config.toml
positions = "learned"
tie_embeddings = true
init_std_o = 0.0
decay_shape = "pow"
MLP neurons of a small language model. Each row is named by its layer, matrix (up: input weights) and neuron, and shows model dimensions 112-303. Each number is 128 + 24 x the weight over its row's rms, rounded and kept within 0 to 255. Numbers have three digits each.
Before each neuron's rows, "fires in" lists the words (lower case) most often at its 100 highest values on Wikipedia text that the model never trained on.

fires in: "a", "area"
L9.up3061:133097112151078129117158123170099146112144116082131119143134121098102125109135136149121107138141164140115126134113121094151121076165141112097144099132132113118088125121107162122145118161154089091102135160163169124149165180145114141157115164140123085138112141108111153154161163137128113114120128151148150114138140147129098132131129150156099100160135125101151126155100086140114123106149119116162118079151113103139164151088146138158119095096127157130150124159116137095144153090152082145111107083134112130122093140141097072120132130142150121111143172133179123149157123123111138120

fires in: "in", "of", "on", "during", "invaluable"
L9.up944:160137125127134153113148096139113089160186153116150115165089173143088127112095134085124130094099121116150164163117102073163113132133115165133118095095111106125124116142115142098138087138121126131125122134092147102124141178118113170120129160135150136141191171124114110127111129118157102150091099141088069125084159124158083146117125153138156129116114132100101130109131179152119151168164076146143127088122180127114152119104124133111140147144093141135132154100108141133130104148130104126118077107148151138091120155158129141125113116109141157113159167122151166119114150129149138132

fires in: "both", "also", "only", "3rd"
L9.up420:159106118095139143088121122176119092119141103141116161132118141085091136118122164185142085134136129104122158116121134124113152117162161133097123159132109162128119123115095115122149110114158113156111131127127097138123074131130120128131126158089150114127083135080116109160173142119151124153174111152118145167187108126113135181118125122109119125148122115149087123107116125103139102111105112106122134102133126101142136136164124101144155152201140177110104139124093124095109137162104102132105150120082144134129136098143131141167120101152100111148166136151132134118173128160136082158

fires in: "to", "t", "he", "diplacanthopoma", "poe"
L9.up828:134151159092115134133140141159147126113105115126142150086155132127139134114126132114084102150142120122116139172128106141116101112101149116148088121111124136089134105133098111118120171128155126152111138148146157134117142144102147136144143121135092127105129125120134155104160129156160112132151151159122123174115113129117102108115111158147138115175076114112137105108163137115113165179108086145121103130122135082175131159108149114119144135089133119096116130160116127169143106072096163109121109121125122103170136111145116134153143113105159117104108158149139122121118165168135073099

fires in: "an"
L9.up2506:131087087161114096121116107101121100110139151129119121133177149163120108120128115119119134154129125131102139189133158114129164148101154158146102119044104158123083142126109130121164118151101122121103140105144176173132121155092140112118123071119116104100115122104113102180154143160164099141095144126151145133090137123196145167133158120144179116099141158116103135126113149129141136095133142159168103149112094137124121091120149150099100112110152114109134096114200130135154107134138110150174147124180125080107090149136102132147129119140156131147076168093109108160119124133094178101

fires in: "as", "and", "the", "his", "former", "other"
L9.up732:164116106100155156124119129101102144113092111129143110117096125120155142137141153126132080081156115102137120177128159132186143104161161099081194113135113096132124106143105149138128154124144176092125136080124123129083109134117159077131094111113129126113149136119124126117166115163177093130084112115137135074144127151151140117097106110126114128170087171149127169115151163183135171125103141148146146137163089103083122132142137127135119145115109130132153122146092157079092144131132171112098137103079089116168156118098177089113146111132112113151115126151140118122139152127153136172

fires in: "on", "a", "was"
L9.up914:122152123112110108117097073126133092144173132086090121120097088079137112154107183098168135144127103126089135166125135130125138119138104117124151169195110114118154140105184143085117126174150155160133148140081173172134104134110131091138123109113119137146081120143140143154100153127095122128150142116124150141103123124139120175163109149103145110136151120115116156138130125158108119094147085130166153148109108117173099161079158155117140148125150129155110103112117133126104131109103106131133122191108157114079129125115115102135134112148108104089159137137064133095130130092148154164

fires in: "he", "also", "who", "had"
L9.up870:101175098077147114112135146089113095086131125132143103144094143105128145122145126107120162118110127111133105127108109112085110143115108119140135141101119137138119100149180093126122117060119159146096145155086169153153153138137126126136083122152108130112127107135115093119158123156124146124149121129135152104103165130082078152149147115080148103133114131172140116147053126132090084134143102176126098108100091118131146141124084141095117099131129116144118172139122092165101134121124123129112108117144121137178128150156142151132137125143145171169156177127119131119143144098146107169

fires in: "and", "which", "by"
L9.up883:152124162135111115148097132098121093121161138141159124114150137159126121125171117109119117167144129090094117135169102144123106104063148120104112086139136105123152064147144131124123127120128117148078097151092136113140159072118111098097138111098112126070161119152191135104134168096125108119129057114159198131159112131145131144147110136180117146120115128157140133168100147161113136160104155144141146129139141141128123156101147105112139151117113122130172153130147100118143148090134124137127099111137143094100105129134126108098100136110173179109125152107164095163118111174109131120

fires in: "a"
L9.up552:175146145154133107139113147114111133149140107135115146135131128093154118102128127112145206138124118115148136180132110101161061145121152108116121125148117113089146150171118134147119106112155088178082121161119137091154113127116169135151103118151134133077128107119091150154119136154079120142092102144081121135146106111141132133159147110122113058154142131151100155135105125154141097108158083158165108099122156131134073126149121120105151152097119147140091101131106151138105095126163143145110140106110082075106146135095121105147123092086108109155114167098119146122140120137132132162

fires in: "was", "were", "is", "been", "also", "are"
L9.up1512:100159154137147138137094133120136159115134100107140133100125135153151191112125151132131145094114112117091114103091141144094119112152129116103178126093160093129155186155128164135085111116100156121169130114122135137125095115143105112137114151081137098114170165139111128147158132136098125147128142101129146119147122123165109114174108091104108120120145178145137098129127146106134166108135099144099069114188117131120136151167144145121156144152122154182140140117092127157112167137096105145122115076159140103130110112139155139143101110141127090165125159174103130135107154109096155119

fires in: "as", "name", "time"
L9.up2310:125102091127089130144094150113140159106106134079127092141123131133103143115137122144089131083111111118113142118145116156136102101152139124173086132143118081144131120158133097115113166117092097127130087082141137157147091163112149147129120106153124123143114124140107124083114162119116162149084143117100156105113130128171147161089089085100150146122164129183112102126091118124144119108115141099113071173134120126102116140108152124141141177126116162089144168138160149140133125127111111100156140125126118137175166123135140140107081128161112131108124138184106122110126116086120142152

fires in: "in", "to", "by", "new"
L9.up1270:138094111102090098128075132135153129137118110125134104096098155097135174099149127121112138145150079152149145139133120119096157091102130127087110128108113158082096116097182135111105142137159127160093111116090147159122118123136158140114117130147084158191145121143141108161117138124166160147117196094126135142107125149101127127139111129116120170150140073129134133138110122105176143158145112114149128193093140125146099136136158151080118163190130096090115141093163125124157090130133144136134098126126131142095132148101130139112136124116098093148118158103100137095156150105134137143

fires in: "and", "carried", "from", "sardehāt", "the"
L9.up467:134131089132128122095085120147100121105104128133117115074100134122125159131116135104175140113139120153133108098073107124145137110153151128103164111086152117152115132136100091083091103093147141131100136133113135117162112139087110144145140090132132121122122148152129107088150181162166117165140128110108119145118155115112085104132113111112171077132198154108151100115161078139134151170148104104114118145127137114132116176146109151114137151153162163160137120115071115125146160103108123079168146136153115110169143099171147163135101124106116171163115132140114123110173143127118161150

fires in: "to", "on", "as", "of", "in", "by"
L9.up2000:158084141123135162132102130162117096119189134093096132163161103103088139093111136128187142115121156117136133144206182148108147127151157108115150101114137116136158122133168135127090146141117089097111119107111142128132131159156098115168132135103128094113143147131106147142133150144170142126107121150151166119141123112146114127142131126120117080146113142157138143137122144104078132138121111125158149093111164135145097125145110147179170130122131140059114135115123109164130120158141114087161139178139127135121145167118140134090135150139117148128125145131132099125127150153115103109

fires in: "on", "from", "for", "by", "at"
L9.up2980:134117189120141099108124157112135106108101217135143111169160123157070137117118133153147148117104118161109155158153100120142110116153161141163138109087145118104154115108101095127146131103097097138093107171145184125122115087115090136105123089122125117171157111160109135103111153118128070202129128118133128124124122134127124154126099177111124139148105117121099116100118147135110159162134126115107117126119110154139133115168096159136143105125135111131108144117132118142135107116192131142131153136108098148142161152140089116095100089147133097114119133100111109127152116104122106131

fires in: "a"
L9.up2567:107132138160121105132147088137107196130127136122165108072150141093133093093105138174153154099127139093175156129128128158160124119098117157147144068130090130132100143106135128113176131144130064131126161114129133175070111111109149109135123114150140146131141146134124104075148128109107145161118149098093138127122144158112150139133159113158114143146114126153120117154123115110147138103127110133098092125146131134048120111166157128109134122122156120144123123075114167145112093079117141112131138124119167163149106122141138117155106092137101136101106149116138128103079116151140132144

fires in: "to", "in", "on", "of", "from", "with"
L9.up839:130127193137127126151140131151097129149179118136120109153156157065137134132143150129156134141142197115138162128113125107116131182173146139153131138113157128118168115115097097088147140145113107100116109123099139102145146070109092167111105140154123127179094134155108185165172135125141116120131097141164121061087111127129121110143114148139148161138151141107126136097138111124097108107088130148184089092150118118130104102122140155104131114087144116140162149132147155129141183104117172141150142135142118079124144143139094173127127131136159120119168139095114126139140091111146119152

fires in: "was", "is", "be"
L9.up1541:137138160147165137111125110128094157113114160090192097140153139140123127112092147143097141118134149105136102107092118091132178145124145093158079112113132135156137094160095124111136138103058133086144121126180148117142183096183142140147108150154109103114128162183127136124103145089116095145154149141091151169107140166170123135102096099130095192141132126141144118165082139084090118135145137133134124090145098108134161132145121126110132133149173138084138096148154122149075135154162129120128132122184154136101140147131148102128132117116119105172158129126121060121123113149134086135

fires in: "to", "2024", "with", "2014", "2019", "2016"
L9.up625:151122161130109093075133121145068136125145118144139144087098092124136147118125090127116109135175131134138170139149164096159155119107119092119106135133096151169080121183097138164122123148136120098133133159127118133085102139123119146130084143125110130134083155145117133166122135141126162134138126116134126136104154153096103152153143106116137117105117079100110121102095104104131130126137113168131144123165136113193142163148106164133131170139150143151144145150127135145105106109135162124128126118125151178151121142159161137132129085120076086105120101150153120118097142115119079164

fires in: "with", "by", "of", "to", "were", "for"
L9.up1850:124108151115153110109126127145145119129146158094140114111108120099123133088121090150141135131134123103145100107141174136128151056132111173165110155126151125134126112110129127111171142158094141101125113123125100148119115157137164113135118125133126113136117144109154102141123124089110157136093133114121085127108106125113173172149135132111123122162136165139097131161124120146124126136154126137136104146107093132118135110120139106126113155105108109139105164105146123120143093100099145125154106154140139107149125143094112115140145130129107131127156181127135194145131096119111110103

fires in: "the", "second", "first", "s", "next"
L9.up2952:178155112122112105120152174139117130097153151164096140117109109068104179072113147160112171120158112142156129125138111078105107109113119108164110132109124138139132105133089137094113140167140107131069158135121148117161135142120137141125181116109172123146153106068106114126123110117114129129141177167088151139126088136123137133163125127145136157105117084117135105153161114082153166102139156083109076142126108110127148130109106156111161186158087138097106150115145125161118096124162110119108107142109140164177120120150107089131111138085130121118154136139126141135161087087148102141

fires in: "and", "or", "also", "then"
L9.up2517:136114144139154145138129159146116111095181085120119096147140102125079130142118129144127107107106166092130090117120111134108166145103106142101089143151133120125079091108130161145114143159118127121111110079133139148136147132145125136124127128094085125110171142127152108093138111166119131101183132127163107115159141120112156104077098144155140113154076105116119156101114182131165149138132123126155142157150091118137123124153124121142155135151082096115118131095148120131138140090122187085155126110128087118074153184130126095150103093129177125124134126190159121141094136115094157168

fires in: "a", "50p", "51p"
L9.up263:167147154137163098089134086123154132148152102085141117092103084106142089125140135118128159144109115109112102149132169121181147123127169153125147114137151137121162098109132138133120153188139157162145132176124125106146141095162129148123149123188135089120135162135119163153105175189105171126126074132152099149142109132127137131144140114134133110123123110125087152121125133097114106118134125128135144129143077109132115135052125109104168115138143120128139142139114123118132122092143107161080161133141121110088146172166145133072161104148109128120109101146107087110052105132115127102

fires in: "of", "from", "to", "at"
L9.up452:123135151153138113123138123146156134153147135131149108122133086137081169115098124126127166116120168142140133141095130126142159165158103139130146133120159103091134088108070106126128138102142147148145083133156159165121138093181130148112100100093096124151118150135112093162147144116129142091128116156134140122108082158151128114134158146130149152148179130137120088136133151101117143097155112152150131140103138137124116144130153171094148149076099121159121122084115101129097129142130121131122152089113137090088152158120121113107104109120117158100129154109136130162109144136126082130

fires in: "as", "if", "because", "while", "means"
L9.up2722:066078133112139093125127127140133112111161161130130140128104079138121144131136106148137128083188104142104130138126133150146118106145146116154161114131131086110100135118129132113133130108144081150121156065125163169138101177100094158070079124097185078106108145119127127124112108151126134112093133138129113152133119164124121126155149122113152121163096111159097110097114149136107106077156117138096149122102091137102130146185168137123113113138107164117148143144093114156124094122131110103117122158131150144123130128136168164125131162162120111124157140149149191120128163117130109121

fires in: "to", "by", "in"
L9.up1015:083132141142124095165109102155170136146122189069092143103171151146109142147118090146161121129080115134091123179102110115149167131136154142126147150122199112080141095125097080155106139150092132155149168115142139154146083084148042156139077119123123137148106141112097145128120163084109100132123129103128131120115134140107178128113086122120110139140168122112124127098119141118107137155131130155180136105161113136087135110150128134106116143081090098120162162133119106081109114139124100116107140121138141109131147170128136125131116138162164179109158132140151109173088103114120136138

fires in: "not", "to", "i", "t", "will"
L9.up2460:096128150136132101117117105089138065092109125100135135113142165133123122118091099129115126106097124148146149108143078128130138112169139132140106109114109147114120168131138143110125137142155118164072144151089099160080125098116121151136127128168135101108111135091076146094110132140102113137120171122129102153112085140078093126147132142136121144112132107156131116106114116135104135145112161133134121158118131129170162135138097149132152097129132118115122100111114084141151136133116152127102146143129153144140102162128095170126127162109184146142116136094107112127141100136111107141

fires in: "to", "from", "of", "for"
L9.up1925:135130116119105131183110110140128126156127141130152179154150105164107105155145115104123123156187116126141159125124131096122149134119149105096086146108090127175161133114120138145130161094125140115141109139131117146101084108131141119161140123167118160109146145124124151075129161151129159142141135125151179133149118117117159111124132133149116115143122148112085076153136096139140104095127091159133093150098118079132156102103139108091119123120160129101165146162107161135084165155147139134165130137126086152081152147110133155151123079108061108164111126145156136115119118143140160114

fires in: "the"
L9.up826:152161107160107093108130131138140109164147165137131091119126114145132150108088131101156121106123076124158138111185124107098098086106094113152177118135110095092101130124119114102137096123105170124154118130118139129130149137145127148109128119124159118068087146113119126127114136170149133140097145117092170127142173093098177143152155099186101106112121110130167142153206211155155113139130133139121140153122111109160150131081125130159129114148134119141092137117131163181113113113118117129124123128150104129124137140132118099141114150136122155129126139175099145108135140124153087115

fires in: "to", "in", "and", "of", "be", "from"
L9.up3064:122103116147124085120111099106140143109145160128149115138105117139153117122143123152076124185101140133124112114111130192145155130128132162140146123116127088128135153158136103123174149114173191124125156147108106123095110116080112099104109111127104122130155105094127145131107137140100101122112145116119163144113089113147085119077137130080117148135122146136147122100079116127102142136111135167101142193153117104130126147089154147096163079183122110113171127104085119169125096103154119166158162105100144149145115148123136105127131126186127102163125138185148174122134100093157117144

fires in: "to", "from", "has"
L9.up60:127193135148166145103136118129126116134135147103126149099094137110118151138137116156108150140118143159146083174096142095108107128132099123144146096169178112093117138102144118131135119134117160143151111131063115188141110144134109129153139129123143123108183155122086075098092134133112156140149150151121139108103088161140099135155127115140164138116138117118112090167128141101132110122105159150138122160073113077118100153163146107165188122168094156108117120138075124143155154171124147121183140108166154115137140109174095138111146164122135141126128138128150127152137133125107124108

fires in: "the", "km"
L9.up1404:139106124105122095129161117080152189080127121099137085085115091093133100143121111133109117133137138169130118125130159115147127125129158146144122137133138102099151153114120100122066149146115145120171123171160137155160102146146125088127182131083114172146087140151124159145147142141132123118145135099088147082072142172134152156115143117138098096106080085159120158108133147141106168095124150112131149126139116113114093113139136111135100114165114132143078086131112097110057135136140083098155153113114131127161166137146147144170108153196138131152143152110150144163100062117128156167

fires in: "was", "is", "were", "lost", "being"
L9.up636:121148133141116129133089107159117155170144102121158105106117117135153127061156154107158126160190117139140119124138161121144134170134152099133108111133136139122116160129128079111188117082112129178140107164130155134140129136120120132125118141141089150099162131089123178160100124070127087155107141113111109105153113112127126133135141126145142158137152144142128110133129114151130131151157144151182107110127112122138100115165084159125100102162145141134144152149138165125144097146117120103110118169138154125096122150103124124134104132118156094109158159118116141143116149119084106146

fires in: "the", "in", "at", "rochdale"
L9.up2734:108105089165120114112139090148133118158118136116122098105118112105081171121151112120218125140121110098169124133120115126136063090185151148118125152147126102165116143115125089106125126108102166148124097136099181164154131093142134181120149164133141128135157167122137156131157128144114088163163112098096104113091134128108120118129165147101155109124129130154122133120084119076117181110161101098142125138125120127118103153115148129173176150136095128131138104161136117151158152107146110100113181139137077151110136131123150108118149112122142169121110121167110153115141106116111121164

fires in: "an"
L9.up1666:131151142143125152142141123139127153094127130139129121160091135154122102128115105090183114125135107135125167155161092130129116115122086139141137140142093157113125099125133124166156130100105105154115107109136152129141152163122108140124110137119109112158141119081150127103157141136136125121112150108149097149123141127136121170128124119117097138106114130106097126144122111120116147116081150079121123095114100084155140135134115121103088143142124169157147175136123162158136087085109082114153164120133106134168102129158123122115090117128154173109144107114078116117119094131086152145

fires in: "was", "were", "the", "are", "being"
L9.up2537:113105135118083133070139160124141089134160123116135150132132120139110111119131126098058111128144167175110161125140092061155157112156130128070138071168103106124150145137158117116160127117136179128109130120146152123127105117146138134113095152096105130121157076121100131116102085096157093159139120116090128113137150129143064103112148112149152087136085147150157112148115142171137150116154161122121140121131114105121108054148108156120139066142105149153179157178113111181133156146147113114093149096134123154145130125106133153127140147130138144123065119124145093134120141127161108120

fires in: "and", "a", "in", "received", "been", "books"
L9.up1269:133084147125125137110089104117126157165139100179147135137158160086144154075122097126120115111160124134091127104114106135073119175145127160085126095139114131123127101117140126109114138120136130122150145178135133149151105124110101155133101145150124198118123123137122169130154091119089126145129091141158131115157097081181115107137141103114120095103109149153083159107127147125128176153101124116152136128118144147144088143098142146114091142063109120142123102115117125120121104107126103100073151140163140137142097100121088124098132111141146135177157123170135112139114104169134137158

fires in: "in", "is", "time"
L9.up269:127132135160114121137134131138117131098157118145106161167103121169131119131094141142124154114152115138134141086112121097132134123190126138132149128163156143150084122150136146122105126129137148150132161120130142092096125162156145124139139166167091089135158117152115163128140141181143156152148120144095120142138104167136092143107151148128087133177107123127179169115085105123118159121157111129130127130149109125105191117144112109122157129131160151075160129073137138174115154129114125125173127096156137176067139118125072145139104083131114133142145168168121154104141123158098138091

fires in: "a", "in", "are", "do", "have"
L9.up592:130130146114117145112119086128145176151149149127141147138108098110086117102130133087108133133157138153126133182124149089119101132139147106155112090158116122143140120128158139129127119119142098144132142135168181146124146179108154127131120136125094153109127194149107138184126139110116079101118098108142119127133138123115130145144154128083076113121153114158124157153101127100119133137155149125126068129141135167092153123150092113097145108112131155129103132111128110131152107123114146108089164135116099131107151082141174058125141145080144142105105114108128130158111116140158110151

fires in: "in", "of", "years", "year", "later"
L9.up2279:102107100131079085106136085138119130115124111116128125145171152139122166094131147130146111118086103150150113129134127127167168126129108146125133093143143096169127108109130140095097151129126140082161102139116137125160104148093135109145131074134081112133087173081158126164103105105087148158120118115121125129140134102118126147105130083128114108134134142171109147137113135142121115163118137113111107120166137160158102183071146123165157120113124146087143141126129106100138110113109152133135106125069103117123106138146108153128092143091170118151099118134133143112175131130148142160

fires in: "the", "of", "in", "much"
L9.up334:138096160152148133095099128166141143140148124138152061119129103127160144095132132104155140139126096074125089108125146107149144122109072125191121144057152127165140135168125122115133116156110143106141121120144106135141157135106118142121164147151112074118119131101137114125140122104118143119148143146131109126157097124166118154152153140149133124145112085135144155110103149082134158100124137073110140114142105098105115113170106096124129137108112113188127109124121137162097117170131112160135125150122106127110132133139158113148144161156152113108133108151107112173128123167159176162

fires in: "was", "be", "been", "were"
L9.up1307:144130149127153135096128120154130120141129123127152096148099132134072111119123134115164108138105145148103115137130149134161185143126175160109144098133137171120119180133141179155139116075077154146134138134168113145168139145161121124079108124110118095130125123136161157167086164094116153150138103132151109132145119134113132138144150129155113140096098123126108140106160116111113133135134140101090121128099111108157186129133186108149085105120109128101146144142155133139121155125147184091116128142123122121161122137082148123152118097130130101141154166122130111114096133130116117151